{"head_dim": 32, "d_mlp": 512, "vocab_size": 2048, "tie_embeddings": true, "extras": ["capped logits"], "lr_head": 0.00644, "schedule": "wsd", "decay_shape": "linear"}
MLP neurons of a small language model. Each row is named by its layer, matrix (gate and up: input weights) and neuron, and shows model dimensions 0-127. Each number is 128 + 32 x the weight over its row's rms, rounded and kept within 0 to 255. Numbers have three digits each. A neuron's up and down rows have the sign that makes its largest values positive.
After each neuron's rows, "fires after" lists the tokens most often just before its 100 highest values on Wikipedia text that the model never trained on; "fires on" lists the tokens most often at its 100 highest values on Wikipedia text that the model never trained on.

L3.gate490:166129136179089125168162094098162134164181135105161170094114077155154176143166117176189157130157141096212136145160081147106149173117080153170104110063149135157134146103139133184111148168108160154113159139113079087083119180143188182103167106109083142058142134160099138102091139124127133129108136143158148169159082128121136143120131123206156164180101108197101104118075058152133058128120
L3.up490:153131162165099154106146066109086111178176150107173091078185139134166137120171130135146131068159151107152111112130092135122076160115099188179129101099161065097076175135115160122151086142163130149122151201076099167144091082119106124156138104074129097149170066149160125100151141154154103131155102096112174129113159205151116164118115105096147205151074112179111125083113092103166102136165
fires after: " ", "|", "0", " |", " F", "5"
fires on: "°", "%", " Total", "ics", " Party", "inal"

L4.gate203:155147144135081091130125189151164105132089101140170154120131113132094158078151166099114134134141089074140131191121163122126125064079109149145112107128106095110100160146130161150160124106108123076119148139087098124152106169094059149099107098120121150180111089184126081124147144075064124175131166125136103136122132116131156201145148065092158157147130053151120150136105057140115160107087
L4.up203:114167184106170129100117118111069187146071151119157138174154084134136109120054114108122165152136165102150130099135119101092140090166116157085118074093146165140098160117121096137149112120093168157107113114164133198117114155129085141126154128126100148107093125079154141133104110151129135088123097093118051123131104102186127158104121099055153144146119111095132066166111164144098155101199
fires after: " C", " S", " L", " n", " Mc", "a"
fires on: "uc", "am", "ub", "ec", "C"

L6.gate127:156108124090156120142134133172122147149126103090145170140088176129122146192113115133135112107130117141134114131170174098053193131147095078131119115156106111057089162109182142140140140139175137162147167078088113130127101142115109147121129110162071091195123138155131092144166165134117163154141106166131130158156150098208082130136101139163176111147157130147111089140078065114147087126105
L6.up127:089125187103189132099134122148184189139106103056148148080082191085180155114077148115128146111166099115167141144156159153085105139080098119122100110134128126130106155110109105107149156081157136153108142104077114152108230150153137140133120112119097125137134162140112133204169153118113215132085194145128119128155116102145133080090125128131128128103111148150093092171082119197123045128122
fires after: " w", " sp", " Sp", "w", " was"
fires on: "ent", "ro", " bro", "b", "an"

L6.gate241:182126116163118184112104164175108106090080107113158145137126119091152101134152155136094134219105133128124132105144129159200142118131112166133067067137158124151140054085089141141149117092183126161146127148095148115109085120125157092159153163128112100191162144138150129107112117182114204095116146160099091150129180095075159122175143107211118119172095082145153117169128121198122091067127
L6.up241:174145087134164107145146134156102163148120138141103105184127089155138097153133080096104104142109116165129108137120176111116078153124154117131186125202107164146113174102131129140111155121065154139072146165154133060146098135088112116122195149135109143061117096170182122089140115094086099130122078111040218124116153102112154084175071130061162084138109055126154112147158127155147090203129
fires after: " ", " w", " p", " me"
fires on: " |", "et", "at", "emb", "ap"

L6.gate13:188133158163172099160156096043124133137121066171151188121170067110129165155136123160107116146161132165103123126087130128158129172100179127093158124073108143127156140143072089118122095117064135143119142135148141186089161069056106123108075220117118118109115149124077081135089141100174134171130133100087100132135138125144119163064088155112209141113081143153155174061152119106135151106163
L6.up13:120144146116129106090139118040127108095162122129129135150157083128081133102089080118166066077131074091112132112164136124161034153074219094151124154136076132137127101132083087161116129103127109083158127101117066201160185154064140112069080159110137126127123122081142163134067136094134096189099131140118123091089142101066127169091127125106157080104142125127135136078119173113103143145105
fires after: " G", " Car", " O", " str", " Le"
fires on: "eb", "ol", "s", "ate", "ric"

L6.gate355:116169113092062163067090179086081101135119132167109091093137121096126128145128131113122110117112104130115183119105171149111167145157116082085134102150124150116107116085155148154120115160138111085097122127191116186134110134086115100122140083072135082114120136228045151161093064115105152179092153126135115099221106078154065144100127109189130099094161171112083107130094127126150169149092
L6.up355:137137117147094116137082115106172145176116112078127121078144127170100111108101173157090109173126146103105144080196142119134125079214156151106134181094112098090098101127229150103191109087145111136173145121146088112134112105142128183130135056123134120148103131157094079166216079150148111131143108147086119192121142116125107108134071143096133126086108110135125059144123134165140139099154
fires after: " ex", " ch", " en", " act", "inc"
fires on: "ang", "c", "iv", "v", " compet", "inn"

L6.gate62:141178079088115092101122090170179140146125084196155129136056087140101102244156105102141074122113140092119179161132168099118112145069169151135168131168094149094101152123096110169159119107101144101105124115168150133121143116141116150145133148111223108157152100169113067147108095133100134127190091067110096123136131186074114159165170119166121057135104133108140117120116089119153170153090
L6.up62:132167165110153150117184105212118048136086145155168166161132121126121140116104093103173120117056148084153129146135090202148116095163108106126138149144097140084125095133116092157099152161125128134135095225125100056140121160176138141139117088135108141159165149119122129168066129137105111147148159113097100130112184104099143191153138166154124134180042127141146136160161131159093089133136
fires after: " G", "re", " g", "ind", "ir", " Phil"
fires on: "m", "ipp", "erg", "ast", "oth", "arg"

L6.gate485:121133110150087092126176176121159092152064100114199163125139121170069064146144141108124119151134078101166124121138129113109157149144146187163044084127122084114127124142163143131095098156135106111173136160136068176122080135108082155125122109091096105099062172128160103159068129093167115138119105117130073124118131129113160181122088186156123128104126057124114098195111091137153166107086
L6.up485:079115155151087144103135144144073085115099123088091171164125127173091145167116140034115160169115113112134166165160133096183087150141083151148105134133114141181168109122137125099178166089164106074137137143110097167072126131138130114086128115146144137096111170133134152143137116126096108120159058170152117106154145124117114097144101177202140112117106110111151137092076149123162166167107
fires after: " c", " app", " cap", "C", " Lab"
fires on: "l", "ast", "el", "ion", "t", "re"

L6.gate435:089117169099104150183155101133171143077158174154137143139097097138150144100178129099118148155137151124104093117088075124141076109113177168152152164217063165124120154138127124094163137091105154131163110083080104112131155190168151123153114119123130142098101090082195079124145108103058156138165149118126148165150096123119122130114138174188108090154095102184152054096134093207113131116105
L6.up435:124126129187120158086071112094115158132092136100118146146117057117127112161119130195145090145161095082115141140084096070122161122113184076221160077122136071118168125194153184187140151178165059147166130132122117154108123130228070164135093105106132079060091130126164126129153076151081145112149131116095128070075158167084112158124162189155105134108113091158090135107089139134123115082151
fires after: " St", " Gre", " Ar", ".S", " sc", " ar"
fires on: "en", ".", "m", "ar"

L6.gate38:128118117145143151119192101093083170180134139150149114104124202103094078145146096100124145142156087154080137113089157128132168088164154129142140114079066177096144153083103069065139170105161155079151129186153113163138141144148125131100104076164103132182115124098081097156122115076164077149072159154157130146174193151134166088123142116153126118092132085115151118168155084180198168157158
L6.up38:133134063050117096193120122156095112085100159091179143173183128100082053132145112107142191129151099110124106114136144097124147048148146147149122121168088122143159154111111146168138101116133134107170129160146128130189112119114138105113132155187161103119138154165141098151118117138167161135110164073190140152105172169150118174187141183062167124173140087181110078139165086084119117153134
fires after: " p", " as", " le", " w", " P"
fires on: " a", "ric", "arn", "ac", "l"

L6.gate94:118179124165129125135150112174045134122162134097146100154139098174122107087138134187095136115120078075148124086100142150207155101091155100126186124130182171123138106103146127144138111127124146129120130116099125078143148168046107156101099140108105121114177132201129144147132133115148159176145123135164098109096124203144159113155142086132119201142140112147147165136113153128098135140085
L6.up94:084048156152111109170102134113115124123110137118131167104131129060113155094152139180058159155056108125193134159170105089106198183175097120070093117138131133164097091145133179129105121156174067134127183123076187154175087126092109129106143134153124098106114152101168148131112107135153137154085071144139158140110096160123123064148124115157152141137140092113122119115155135179108157131079
fires after: " cont", " pr", " con", " th", " inc", " resp"
fires on: "act", "r", "on", "ose", "e", "g"

L6.gate327:113134084123144120155105076156114126126183101095163099055130119178058149123160114159148162099135116116163144087118159130145071136141154145087067121130149186148151118155137085120107146180163124101107167110084092127154141161138136135085099132101215083153135126080108087053112102182146095142150155111112135178201123096105126160173157102110149136126119137158128131159200131103125155080114
L6.up327:164077108071108060114157144098082116156165144089154063107145157130094127145159130093091111144142152150115191143096173088150114092115151146103099134128076134116111186127109110171158133151151182077132186112149162111116115141095101119084115156142205067113125071151139072057091098183124145214128151121153113153142114182130127138146097121116168091088153128143185138113120113145167195091108
fires after: " D", " d", " v", " V", " Char", " g"
fires on: "an", "y", "er", "ick", "les", "om"

L6.gate105:145154096132132190131158059154116112122078194146175160098195150121131134141178133156151167089093194085154158141163102177116069096192086135177127205131122103078102161080114167116170156114118172122150111136124116069109160075129097110173148146105105114157144177144160129111110143085149155150151119126080074103089105120179168145099157109069147143115106144118121101151189101108148170137172
L6.up105:103116121133151153095150082118146102119130091150158112158141187127108085093182169151099153162107128091126097165077105117140091163148114107108084174152140079117074157099158116137168156126123131165083167149204141152153121175097164101136138176118082079170130082115155140044206095112133141164076174083163090134151139096141126141176150063090187093105105167054120141150041141203141107129131
fires after: " p", " (", ".", ")\n", "ed", ".\n\n"
fires on: ":", " on", "born", "at"

L4.gate336:142159156123104092102186160100140222090192125091134147139181110176148155148139127153118172156086099102127114091149135155141077139076163155150137113159136123158143128124095113133184101141099237120045087132080130155128093151148134122134137167113125061173107131159132207153154193205165177097173156154147077158148126111094106118143100088145127091158121142166101105111141117122104126165164
L4.up336:086123195167152155166081152149133165135117145098159120144133185103154078199135166121145098152072146062066113182146104167129198157152116113162116138167112051120105130144162091094159158183106082106151133117117156172122125161129183109098185151153129167173135174093112129070091186145138174201117146072129126110130183100100114118160143128127180124124094100184073087117117152105114140188155
fires after: " |\n", "|---|---|---|---", " Gold", " first", "ats"
fires on: "|---|---|---|---", "|---|---", " km", " medal", " place", " at"

L6.gate179:105108135133150167208104122157134143128115162121076184085148162131121126106163110110096101162113073119121187152118175073164123135134122116096127123147131170088074110143191020092138123072144128056103121173100135140192131153202146132145138133109132115142178112173187158142163087119119168143115123136102112073125203138175159149176123140132095091119159113101094140159117182142123111124147
L6.up179:080104115151127162101122112168115185087132134139109121102101148102153124113121074098101148133098103126125140079150121143109136122128086090162169165115149119099182125101151054148097101115099157096086144150156097128035165156124164082144086121160171148116130141185099091129088110089109205107091083117118061108201056141152102122200123112119123150137094072128169137120104147123087103152114
fires after: " ch", " be", " l", " R", "ch", " Ch"
fires on: "ang", "g", "arg", "ric", "eng"

L4.gate149:080123104126131101096093103156123116114088171145165147157128182166156137120175075129077128146123195091146095098143103162126111075108111141087094168134098083169121104144083145145087082130112090139101129134067149128143135132097087119188158110100175110218144130142133135112174103121107116177158126085151144175135163086148161178108069171058102133051122128159117121120181112224134130146111
L4.up149:108142103112164129088100122145177114133080198149150159121101194123135152100183108098131139160083134086101084149149108130148128082132144139062102146120105138188161119158116138127094083181130061196142145109129096066199123114123175119113163145107174085140162126134080113144173102139103110114167106133125156172134147124134175133118102162095131143159148109208210143170151116169078129099086
fires after: "ru", "stru", "o", "in", "u", " the"
fires on: "ct", "eat", " end", " cont", " record"

L6.gate510:162094121124155091106069128124109112193175122125149093154078123155142094120114102215147135102156128173117111145150097130147132150099151089122110059149085120065143158135168120106065136140073117188146134102107079120136120101144093118135169125168150146142143128134063059114118176151088084203111147098180112075113131130143123113078116156132125110122107085128197081109120128129135140134142
L6.up510:144209151113159099098141110104099084143119103155124087157145151131167208087166123112117110072112144105096123124065156118149126105136155151126137138124125137089139163130020123088126138127155189138140098134152128149070129137086150108092082167112112109135122168114121100074146092149145182222153146158111089127145107159131148130122114108112120172157154104203182075119130069118137108151144
fires after: " (", " I", " N", " U", " w"
fires on: "r", "w", "ot", " and", "f", "and"

L4.gate306:140111159144136158145135084135074137117133074084138131121140143080147132096116144115122124174166182155130150114100181087194102127131134136132102112104081098165064130117149176091115123087100128128139119104078122120104058185117136129152150094102089122188108134132151196123096090112106163121098110138089085170153193156154098105095095074133157163118176148182065205130086135162138106111149
L4.up306:114115125191199085136113196133125169131136178150142193144148122099161118125080124107155128151126149152091118141144160090074149095145086124194134089085131172153095115157114160134108108065116119115186127150094079133119176096094126105086121139111179161165150124100154132077080131134144109125177180098096126135122153144149060151074170186087146110163138173145150063072105089109100139126166
fires after: "1", "3", "2", "5", " ", "0"
fires on: ",", "19", "."

L6.gate506:137118128129167094184112104141112079124160095131123112094150105151141164084102123141173071189116174158058128174110058170147141107083103123129110163084106132092104135192167118131154155073123096134083132111129117100063179105120104106127113141139156076172068097102119098121132166104141117127131142118142132142128125140139102073094110154146150097142112141136162143155127117145174144144121
L6.up506:142122096115100107070119122147055121123104153119117110102125108091101131149089130098094147082067127134146110123102127129139147157114171137156127152101137108169148134127165182135090076147108160119084089089108174123149111186094104087094077174101173095080111173122139115143095097092115154154154132075189128111122160109073142115060100103139105152108140089176170168103142142156092127191104
fires after: " ", " (", " U", "A"
fires on: "19", "20", "P", "s", "ass", "T"